MLP neurons of a small language model. Each row is named by its layer, matrix (down: output weights) and neuron, and shows model dimensions 272-367. Each number is 128 + 24 x the weight over its row's rms, rounded and kept within 0 to 255. Numbers have three digits each. A neuron's up and down rows have the sign that makes its largest values positive.
A block is one neuron, or neurons of one layer that tend to fire together. Before each block is what it responds to, as a language model described it from the Wikipedia text at the highest values.

Standalone letter a/A. The token a or A in almost any role: mostly the article (after a few days, is a bulky ball), also word-start pieces (Averill, aerodynamic, ahead) and abbreviations (A.D., a.k.a.).
L20.down457:138121126138186120119131178135125140151129106132140144136134119124165097203138129151110118109148152060143089127140104134145146133045114152149138123161125126125129115127130134113171075129146119152136138147132109108116135135143149057131123130139129150161145130091157138096108130152125118147

Verb-slot function words. Function words that come right before a main verb, mostly infinitive to and auxiliaries like did, can, could, as in founded to serve, did not score.
L22.down32:125135146153145133116175142103121122106136162073099153151134108126175093163172116139110129082191094176106181145130100134149155142154139168138120095140123097151130121135138126107137155135139137095159137135153116156148127174081141133150087122113126146144109113144107094157128128160156120132
L22.down97:052116106100141144120140097108108111131179153147137140116131123103128146152147208101111159078131165134141113066182140118091133128005129154122116104140149177119154148108085129122114124153168147103104096123127151084110067119109095145112135126113167134118128181105136128128135133126102125129
L22.down99:169130160112109108129141152112153136153147100062097134112136144122116140123139110106112091158151161111127127135134119108156114123105144100116156127092136162181162162121124111151117075123106130115139166136106146139153141123128111181129131167140153134087154136151113152119135151153142113093
L22.down106:108169122078126148115090140161150152079143091134125158118173137132111144094104115139120150111141143147134106138133082113092110147088138132132160093116125116145120135127154149149090173113079121114161116131157168097181121132157127119163122134150097184127136104146101140121121090147089155111
L22.down226:128120135112105092091078109104138141111111145129140116120099135120121096148084099082097103159124128124109098105130109148066148133170095113137085111096092124121127141076085083166096129141118111118154092114189126113080145160101169110142134137124123084162170115114182163151128108153107125122
L22.down300:134140108115162128126116125130085095103136115115134113105140120126138141099145165131171135155129134020171125107095129111123132153180148134115052108079135113157138145152153136140093101145114136113142122159114147135137148123126203100130133113106140113152122120069124126139124160103111146138
L22.down402:133115089086167112104142115071087126124155123097101108105139097085123171140151117132116134156156141116184115131154145149158102140064137182137159151150118149138171162137125106126142101123150148125113151113124125099155151113060109122148111175148133122154053116134102120093144131106128094131
L22.down713:103130119139130121144146169105124136168149103161155100138068143128138169098119135133113119133109130099150093112108108170151125130011169096130111144140117143103137118152176100125106128133187149117167097112131126141123128165117114146149135113096162115163075124109154107145147157134089111139

Song-title verb pieces. Mostly the second piece of a capitalized verb inside quoted song or episode titles (T-ake, M-ake, T-ell, W-as), plus sentence-opening connectives like However, By and Consequently, and verbs such as continued or play.
L22.down22:191120112099118097178139136101134143110122130151115105147150177151175140117132112140157059136125112111098141138153141126111114066072113111143091114133111133137149132139100132121140123165115142103127112158172128139122153135104164125101117119145164141152111119134135161089112161131133094081
L22.down127:126159111132134120135114133178128143093098066116097121150115109115148110104161159080081129156095088107125131123132095130128132161107097168150112107114105139131139106120120098090131096071112112112134178101144132166127106125122102091112155117156132183129123143096139134155113112117190084102
L22.down408:118123100150149153137157119124091174143070131151136105112124155079165127123153081139131125130107141144136089092104118161138139146105146135164127103132106108165168120128114118115092123180116139115133100129118110156109112123103091119131127106111120120150130138146114120156127129125164115159
L22.down515:148159159124159106135112156111140121158113156117163118111132119089114123133141176124143139126115115053123136133105117102078126122015097127125078119111112121107131107155130122113168133136131113123156178135133142126118143164081097060127133083137139090142132097151169156108118118108109128107
L22.down541:120082090163126137137113096116117164076147152162127133114100126151142134122086150132120088143117162117114152119167095130089156094046135110158189159115110156148141100118119117125136108156137123147095154188087128096149097103139139106091125187165129139089144159106100096112117133131087101099
L22.down561:127083084112113133146108103110092167143136060102071146128110125113088100110111131166086139123148134178087116121099126103087084144162100141112065119088098102099155072124140100121101111148135160175080119126134139147131097100108122124127114117174110137143116090120128119140139120099137102150
L22.down600:139095104114136158120121129128150150101134149153131142127163091191146157131172185114134099150127127104133143156090156126094162112073100108123160145100133135099159159135136090149115141130089099185125121092136143130072102139147178103148140107134111129151111176115098092130115114085136152166
L22.down632:139113127141122166153147129132102096117168119135104094122106116134160138090124189097122114140114191141141149075152133203120160096134152118148080101137125162112111117144140159122139113118137132134140101171156147113168136142124121139174116117125150090182096114077149126113116154128133096143

Clause-opening function words. Function words that open a new clause or phrase: infinitive "to" after verbs (requested to, preparing to), "of" after quantifiers (one of, many of), and first-person "I" or "we" opening quoted speech or titles.
L14.down208:127119125164131106135127131152125115136147110124132140121151125154123109128144140127173169071111144127142106107132106103127119127103156131113041107177108104118091119125157160156125128138125146103155126135115179115117089113137142119096139131141099103137157095147130122121142109102188115141
L14.down264:142072111142092141094119130139154084110109097100117129118147141066118140151122130121078106131089103112114145126105166100127115192151142095170148149113123091097148126169105146150111092095138111116133194097135133148132132150102105148147109091132141064127099112126159131127161106154117126124
L14.down273:088108126147155101104113134118093099175120149147100126132098160084144157137131137112119136146104150114087112105113125120104135116060109151129146126120144146135124110132126122092131154122188119139138093154129098165144088127143132136113186162096140117091113128171145148136092162140088118132
L14.down427:176115115131134130102137155184088081190132119120155165160101135117133109119099140102135144097108163092127120068173139142138124174088151109053114124105097097149153094161148172117124163124126082142139119134116158126095112135136104142136105146134103112115127134108094176136122125086134111104
L14.down612:130130132139127128140157131143142081117140104128087136113151139148161112126153137111171142108137100118159150115115118129176151162139130151114136166166109109087112137092167115111124128138115133116137174143158147110143081107141090157136089143140104124139135115114120149138155136106087143136
L14.down620:159154129140111121102144113106122109130134135126091131155101100122140121108109130177175142128133101109116074081129135094112147185102136106154123118119151143134155162111148130179093123137108106137126122118152138128116172137102153112126132115123118086127127175093119155113082099135133128139
L14.down740:144121115138137123149120110129132140134139104135133141132121119116135129116098134131127136128114133196105121126138184133169099209090127125158144111118154170155132099095156141106106123113097105130180104111120150131138125163113118142153160158142132096165136115081138099137107129111156098134
L14.down766:119126065114128109118123135129119105133125139127146110156107109132135139088130105157095135128102169115121143145102123146110125114141089147147120111093163169137122096097123145138104144160101145101165178124107116151137103131161154175131120115142133140156114145141106124139136176145144106145

Phrase-opening prepositions and participles. Prepositions and -ing participle endings that open a phrase after a comma or clause, such as over, under, around, sp-aring, ow-ing, recording.
L20.down52:085155113159142125091125188125147111125115134164105125127113140160143145122158140096078120149138171101136143116133121160150117134104145122168145116133120106132125124120157101100118107145107133124130181145101175080106129144115112125159146084108125107168135115096139169109095124114143132067

Before institution or place names. Words just before a named institution, place or opponent, such as from and at before universities (earned a PhD from, buried at), or table pipes before team names.
L22.down60:110161094109143140110097129104162122132142169106142135082128142121128104119114160125108119116133101072114085137150114102147141144107167143125139176113167120133133144160110113082119126134120105162138149105132157126144115145161110078082083133131117128080115167124122135185108111072105123175
L22.down70:127165118129148108123130147113170112101153121163130119119164137162119129138129132144109101125132172160156115135164139152159130135072099125117153116113156118110143132145081103125134112090131109143126135133152146200104091073105154120164129129104152127190136107127121112130155133123176132137
L22.down104:146113143062160101139110112143078091103166139116132119140107124178157141148105129135125155135073100096083154134162130119147157135159098140135149117129128112137088139103163127084118127148106156116148136091117141126143142133130137103105134119162117112116151129112096140097130124115117123119
L22.down138:184112096179176122139098109121146116160136123121117127129142119152165177116147149124134128176131208148119125078138156175095109149151179111124177137104106103126130106144108135123091120138100137160112123101118108127133137157171127127157109125116140182078100092121137140113143154100112128103
L22.down236:130126127138118097134141131141168154140091150146133099118128137112151089134088139135125140124063102149149120150157123127118147126091174165128123152108128101099125127143167146149112124104146102150139138107135106142103171126097153090145106113124121109119109122119119109114083111140109128153
L22.down287:117130111156123144153148125112135121148149182151113172120161144127141109137115139140131157130110104135106129164109128107112125108000141120116164131158098108160164152123163139131148142104131147132117115094138136106114116114079114123132131111144108184145161143132177110127123089125131159127
L22.down369:106105140157157135091095162117164122123142117150172103141132131101099138160157132135154118172126122081168132125146169166106133106101154156141106106095174149137176108131125148130151121127095119096129125097125099120118129152115090125126143121136096106105072117152151117105135154108098129082
L22.down697:108116130115151125107146158082118138185152124100104188132136138145117110113151130142108137144111124132115153111070152131105098103073132140116131126138104120119145129113111102099151157111135137103152120137140121091154145128117112100125158141136151146113138122107101101163141125153100124117

Institution-linking prepositions. Fires on prepositions like from or at introducing an institution in education bios ("degree from Dartmouth", "student at Lincoln's Inn"); weaker on assorted mid-word and function tokens.
L14.down9:093137111099103119130141135149126101108144101092106186115111141139142133158145079107165123099110113060131131115172153129131067098089152117110133140112121147124113149093145148114147141146130135062122160136136125119172123128103135111148119133111077116107140079131137119120147128113088115100
L14.down56:148149091110091139117126135121100068091160143115144098106143107146138127137080123109098143138108155090128142127126122138090157136088135100139126113119135169095129156146103135116123135131152166108144103096117131155129160112135108162163136143109172132122120101156084121156129122148093134132
L14.down68:153116118112136145130085122127122122106133147160112162149112139144103183112078146114134124138128111101118136118155098151143149174076085169105146091160109117173149115145091176079104097155133112169098149127186089143198110109130163064114096168130129127098127143101069151112120074111154089152
L14.down389:188120113160116143121089108188141127116116129081083115139133114203139144121151147145151120118125146096123134130137128121105137100170150145116108141165113150114097137107135111118139149112152124109154098084152150116071163162159135108124146136125147161156137154109098097141146154096121101116
L14.down495:159124131148145171155111122171122149129070159148147131111114118108133161130127088110143131131140174093160111186185124137141136124110143137128091141149110157147154081132135097094137173129104143141131110099163123143120179163123105146140091094148079130121123135116134116097142126090136171142
L14.down583:121135147121146127139125080139090132097086130161148129079164157157136184114147115126104112118120141108118098133109138116079114154136103117113113113126167108118119127111116125124152110126166111105141119109181111150170130108102109153175091147140138073136145137180116120103135107096168110110
L14.down712:111122114113131150100158070120104104163120120120170132115146125140086132116175157157117139112145133073170109165157132142117100113062173138122111120092131122115091193142142122124144139173132144118141133106138137119133110150161152101136120130147148157103086116095168109138111135126125128133
L14.down719:157155085128115079132180160071154137132150161130128144149081122107140119167136128096101148145131175124146145133108126113112106132110123115129150142099128105092136119130138174101114111168148103155173186171121096121145170149149122103121124111139125154081137154124097128100115142143155132117

List item separators. Commas, "and", "&" or table pipes right after the first noun in a list, often in headings or table headers, such as "Appearances and", "legends,", "Sport |".
L14.down10:161151096110135090171119111161099146138143115175194129089105138107128136146082117133114102139184139123157153128115151088075122122037102141133131144100118133152107109155134104136161112127139155151112122101149160155131136094138174136129102171136118138135144104127118137135138108098129126146
L14.down135:163129137125127137131138137138115102133137111114096133135111158140135133177123118110110140130131098126113140136108138122124153140013167122144121141076141198104114133084122154161103119145117100095173113135113168117135141077151130138127118155160122126097160136127115156117110153145129139176
L14.down202:127135070125160148130147149134121149106123137136122142091107134114095126137111130103182107147179104112156119138077152124126146154086114166128141119135153114110164124121108148114129167093148106137135139093131150123131139113140099122106132142138132116132118111126141068117114102096085176121
L14.down293:093115110123182100140126109101168108152115112162135142120111158104119109136085174048118097148125145115110077098103113094118082103118134129180094132147138118086128110115105101100126130106150117118099096164157136139132161161094128165117144107121129158130148177081144102153188108094092141089
L14.down423:135147143083136120119162096135132158155145115125140180136135102104158098171149139118121114115103128104123134168130138152154158125147177143130113099139098125122125139119162109090115105179128100144146106155122117122190116174108098139109137155167111146113149155139147131164146121120142154139
L14.down522:129099112114139118121120132150132132080118091136099158113148143094121173115128127115103145106134142149107130148130084119165147145145119105113176120126149132132124134104160140095137104117146110126100169147106132134118171122127156122123108154108107147105156151120106108139140168104154092093
L14.down619:182115097079104118120121121105141120113181161150146094188087140151125110100112094106137141137113147139149125134106139111144153113127172128061121133180111089143124147153115153137149103113103180104111167122123140127129120144132104128083132131157180134101107118114128131138104165125147109163
L14.down696:120146088124123162088147140124133184119148105144130099127116134130115134100103176092055091091150148125132129153123142128066117128131101146082137106088107139125132122132108086131114135120113132156118169101206129112113150080132102103117155139159163107095134092137139135149094116104116134119

Pre-verb auxiliaries. Modals, infinitival to, not and do-forms sitting right before a bare verb, e.g. will be compensated, proven to be, could be attributed.
L20.down680:181174147110127122107146116156092111112112152109109141163115121099111135111148112108140143145116112125113146083127109151111167156043077115114125062148106132171131153151157130118063125130146102141149143112117101121139109161119125122104078130099098139138088087116110151128111128087135159094

Correlative "as"/"so" openers. Function words opening a comparison or fixed frame, like "not as influential as", "so serious that", "as follows"; also stray mid-word name pieces.
L14.down46:118133084141087142139091146161098134162115102143056123129135115134128153118090136130146141118166101133121152114081124172118130146122112168137113124130091105171120128117138161072139166131141079124112151136098135134125125090109150159172158099122093129124143106143106162138132147127160155138
L14.down51:150143178138120131137132094111114153114153108106182121149110149137128143110139128122138163139124124158126113130175124123153114148122107123123105152123136119122127117146144147153165107099144153139163148101146106114121124119108120078129119133116095098141102148142102096137098129090123101117
L14.down70:117157138102143099116141160124086165132121125106137112140159120112151109140150121131091140123131128138144144137109146131122137141072107176174143106130103162167136139149116138105139103153139120118117140104143092111179118125130115116162115098100160110117112098111197116099151107138176137095
L14.down78:100140153122132086143102100113141096140142131121111163158085170163124169118125092136153120127140126136121106150139131123131092170187120117119137137163127163122108089166138134106110114128117170153115151099115160125133109128114131189118122127107133103152126126110110116114135149142155135144
L14.down149:116083080134130150154145144133136159108111132113114161123109132126119123103145141120134135149133139145096151130151109124136137135185115131105147106136120131140119126134119136132076122207128084091166153125152119136138148151122088158087109121104125163137144172114101177140142149132109122122
L14.down178:141122158106126088135126109164115171093123124188121112134156154147157139094128142087147141121103148128088124110117158112099101162128133149131126140119108158124096167151110109102111143099145154106091166137181130149145123094078167169116153073106117149092107121130135179152116111119119151148
L14.down645:130124143078133112142121140103114101135114122154114144088147151131102106133121128095097143149128101115109125108159137141118109117093118106117123103129121150098143154183151128177143144128113106126108189130116105131138135170095098114108097153135142096144109107176151124145122135144157170148
L14.down693:118133113112133138139115148162133097073111130119121128123142120149158145096154135132175146135163112149128114113132133058175129153116102107128124072093101117130115131148125157114143137162118143097114157120166123119161107121121084145104103085079127126124145150180168172116136139106140110127

Opening marks before titles. Opening quotation marks just before a song, episode or book title, often in tracklist or episode tables ("I Want to Know"); also opening parentheses, hyphens and al- starting names.
L22.down11:118135129125096118158103099119135081136123161120090142116098133096110113108109151140147144108130103134108150147139116102149142149137123152137127106118102145105137123149152160153107137105163143123136104076082107096153150099130155144135151149084163156140169135116134130156097131142171137102
L22.down366:173137165098153151136147137116111105138109118119138115090107090137148146151156104150087128144120138078112116128135091134110093169063137152116151092137112135139093135127142143119136116153108094124095117147102152113132123144095079154125141129101102133128114112151180100118119129165122104139
L22.down390:113110146117121129093120137143144117120102113142169125146114120102117128121153122129126152138117122138145145124081153106110162144000107140153149139136116107130095170121151130111129130150132173122163143125122136124093146143118115138111121134135129120171143125122143118142120131096101143069
L22.down488:150123108141132162131145099097117133107136157108142127138148133147134124139144130156129080149104123103158134146119133108153157106047117095151128163151144111141140113129139107126143121133145165136150139121129119084112149125111064110097085131107142061174111129159159109126134133134129100128
L22.down581:163132129162141134119173171106126170135156138109126147152163125140156174155142117153108103159100141105110114126123089116073120200055113126095133140148090148099131128114123097134161142142128139113118149143148130138099127153126129168111100133155135127098173122134148115120181106099151105093
L22.down622:143144137146138125125084107120122146149134154110124099147150122172140131130119182133090147097150096175146147121121135104088136123056075092133142128136129141065149116079147130108087171102134146153111124123124113128153118153130088116164159126112132151148131113122110148167102147110120138173
L22.down714:134160133123127106139120109132170102128139151162141132100117130148160150121125116137141141097146102145148151118164117175140147153082146133124100121114135108120127104067166137146131089123132125123118153180122126112121106128158130146086096105162158097164093118156164095137129139127135141125
L22.down763:126123085151120135092141141090182137053118064107148119126117111087156128104135140141134120140112120142174121137117146153159117116146116135101110103158162122147090120136171095140116151099107127108116122151132108147131088139099158113131075101074147140095163156111120139125169114142179155111

Indefinite article "a". Fires on the article "a"/"A" (and word-initial A- as in Aberdeen, Awakening), especially after verbs, commas, clause starts, e.g. "is a symphony", "a number".
L22.down48:133153085139153103125122133140167173114120126106143147090112091161084150182126157147098141095122146129094145166156108143118136127109153115162150113114167116114132143137148134092147105160157076155093137092128160140140121127125161086115121101158131108132097117099125159108163114126097127148
L22.down123:091147123101189093113130115084137130117131131154116179105075165083092160152119113115103146105136120039115177130137122115121107129071129104163115139133135107120095124098119118165123137154108115165137116106170133151117157113112096084131135114149130120088139140129085141104156111139158121109
L22.down259:166139104117085103121143129129098125113152143155156165150133159137142077138133125159106128101091141076132154118133132108120134090214138065104103107087122084142091094122124066111129114116126081120100117135132137132078165162117125034103123140125156132194129107071159142125112106141163108132
L22.down358:114128161125129135112157114120162145122119108126126169133102137143129144128219088138140128111179150104158148131078123100144158127079149108122104150098150153152139157110123117100193115130105161109136115127162128135108104128122154095197152119196158093101103129172106119125111126154140095121
L22.down381:127172143139166116139113117152156112143146128103119115130130132125130116128122130136131128149112127112130111118166070153145122143096119143092096116131132136134106194127131099170100088154117133092102143094122131118144115196109134120150129134143109137147106127088110121120179147113051097117
L22.down623:109105152134127090101118120159128084116118080103087079159121107140128166172084138134134149135097098087143115114095138133136107178082172124123147138108121100153148121158140150145057116110143137122151141106138125100126125133168140101120094132102114116143141152151126102117103109143109112143
L22.down732:109075128103132107125102093132100105132113121123117160122117112128135088147106107091101159139118180127123098125133128147128079106076116143166127133148190132160142118140098130105122124166116086133129095130123137121117135124103140175058117159168135143159137163135158115120148123156174135116
L22.down748:133112139147153102118164151126120171115112079128111113112107125141119136113157156174154108126144114101146124133121125118140114164043135208156095134178141124143164127103155153127134108103163175177102160146130113129123094084131136125175126154137123108087150137127164155125110117098165142149

Noun-phrase openers, comparatives. Fires on the first word of a noun phrase after a verb or preposition, mostly "a/an" and comparative or superlative modifiers like more, most, higher, wider.
L14.down84:155177161120129119161085097136122132132157146120127110134153138165108087153119107153137142135116130056109123145159148159113139144129128094123163102123155095147152112085130156157126116152111152089112140102129153102099089133155132119133130149137128142127101156124130123160165068121121073104
L14.down327:173142112126133141131111102146117120143170149112114121138148127125140142093138200137090122109116132130145094141164109128139127108099120158134162093167095152131156097136134094081126097171127145101129158143144113111140143117138128105129127133115160122103109095110117118126100151142150174156
L14.down418:169155166129127126106134151140124127134136123156103114201145144129126086097142138194166118132155112164150147128155120137086127124127104154145125122102126154171119136154093145143131090093140125150140111117099109110135161077154141085132158132090104096133139108134165112175105137110105120131
L14.down539:108100100106100111118097187184123115131115155086150133144132124167119115130143113167129115113145138117108121142154097125138110138123120151106112173173125167117151134132123139125114132154134119136152133151124114131137175141116125152150138112135107146154080132107124165112125144117146106156
L14.down541:139147136099125087090101127135128139142148158116154149133130132110167124105151204128106133131110097146187152076108148099123076142128149159181150117117161157111116137131077127130155131124134175098142191103130072150129160114129130135126104143151124107139106114106131142141143148137163122124
L14.down628:153115111144092184117119120111133100124155135141114122100157086128140126132165087125082130168116135132135138123102107137128162149147147121107114157109136065138130109138102106149158142102123157139093139132101198131106151145145128113124125139160124153125169124114108128122117091133135138113
L14.down700:155128087124137134162142156157174117103096111144119141137127094081136137192187124141121132127120122128096128194101092144118125140195134108169112070149102116166142123113128099129164135139123114094124170109087152099185118099180141120146120151168125121098110145128101103132100136093121114074
L14.down735:167111156120083121164146165182151109125163140120095153130139124141132124122128087150150136146102130139106146167107129150125095131165119151134092175136116130084120129154191109116118095155098164110094140135140085138126153112131142133131129124142156164177140166115138148098148093168106110133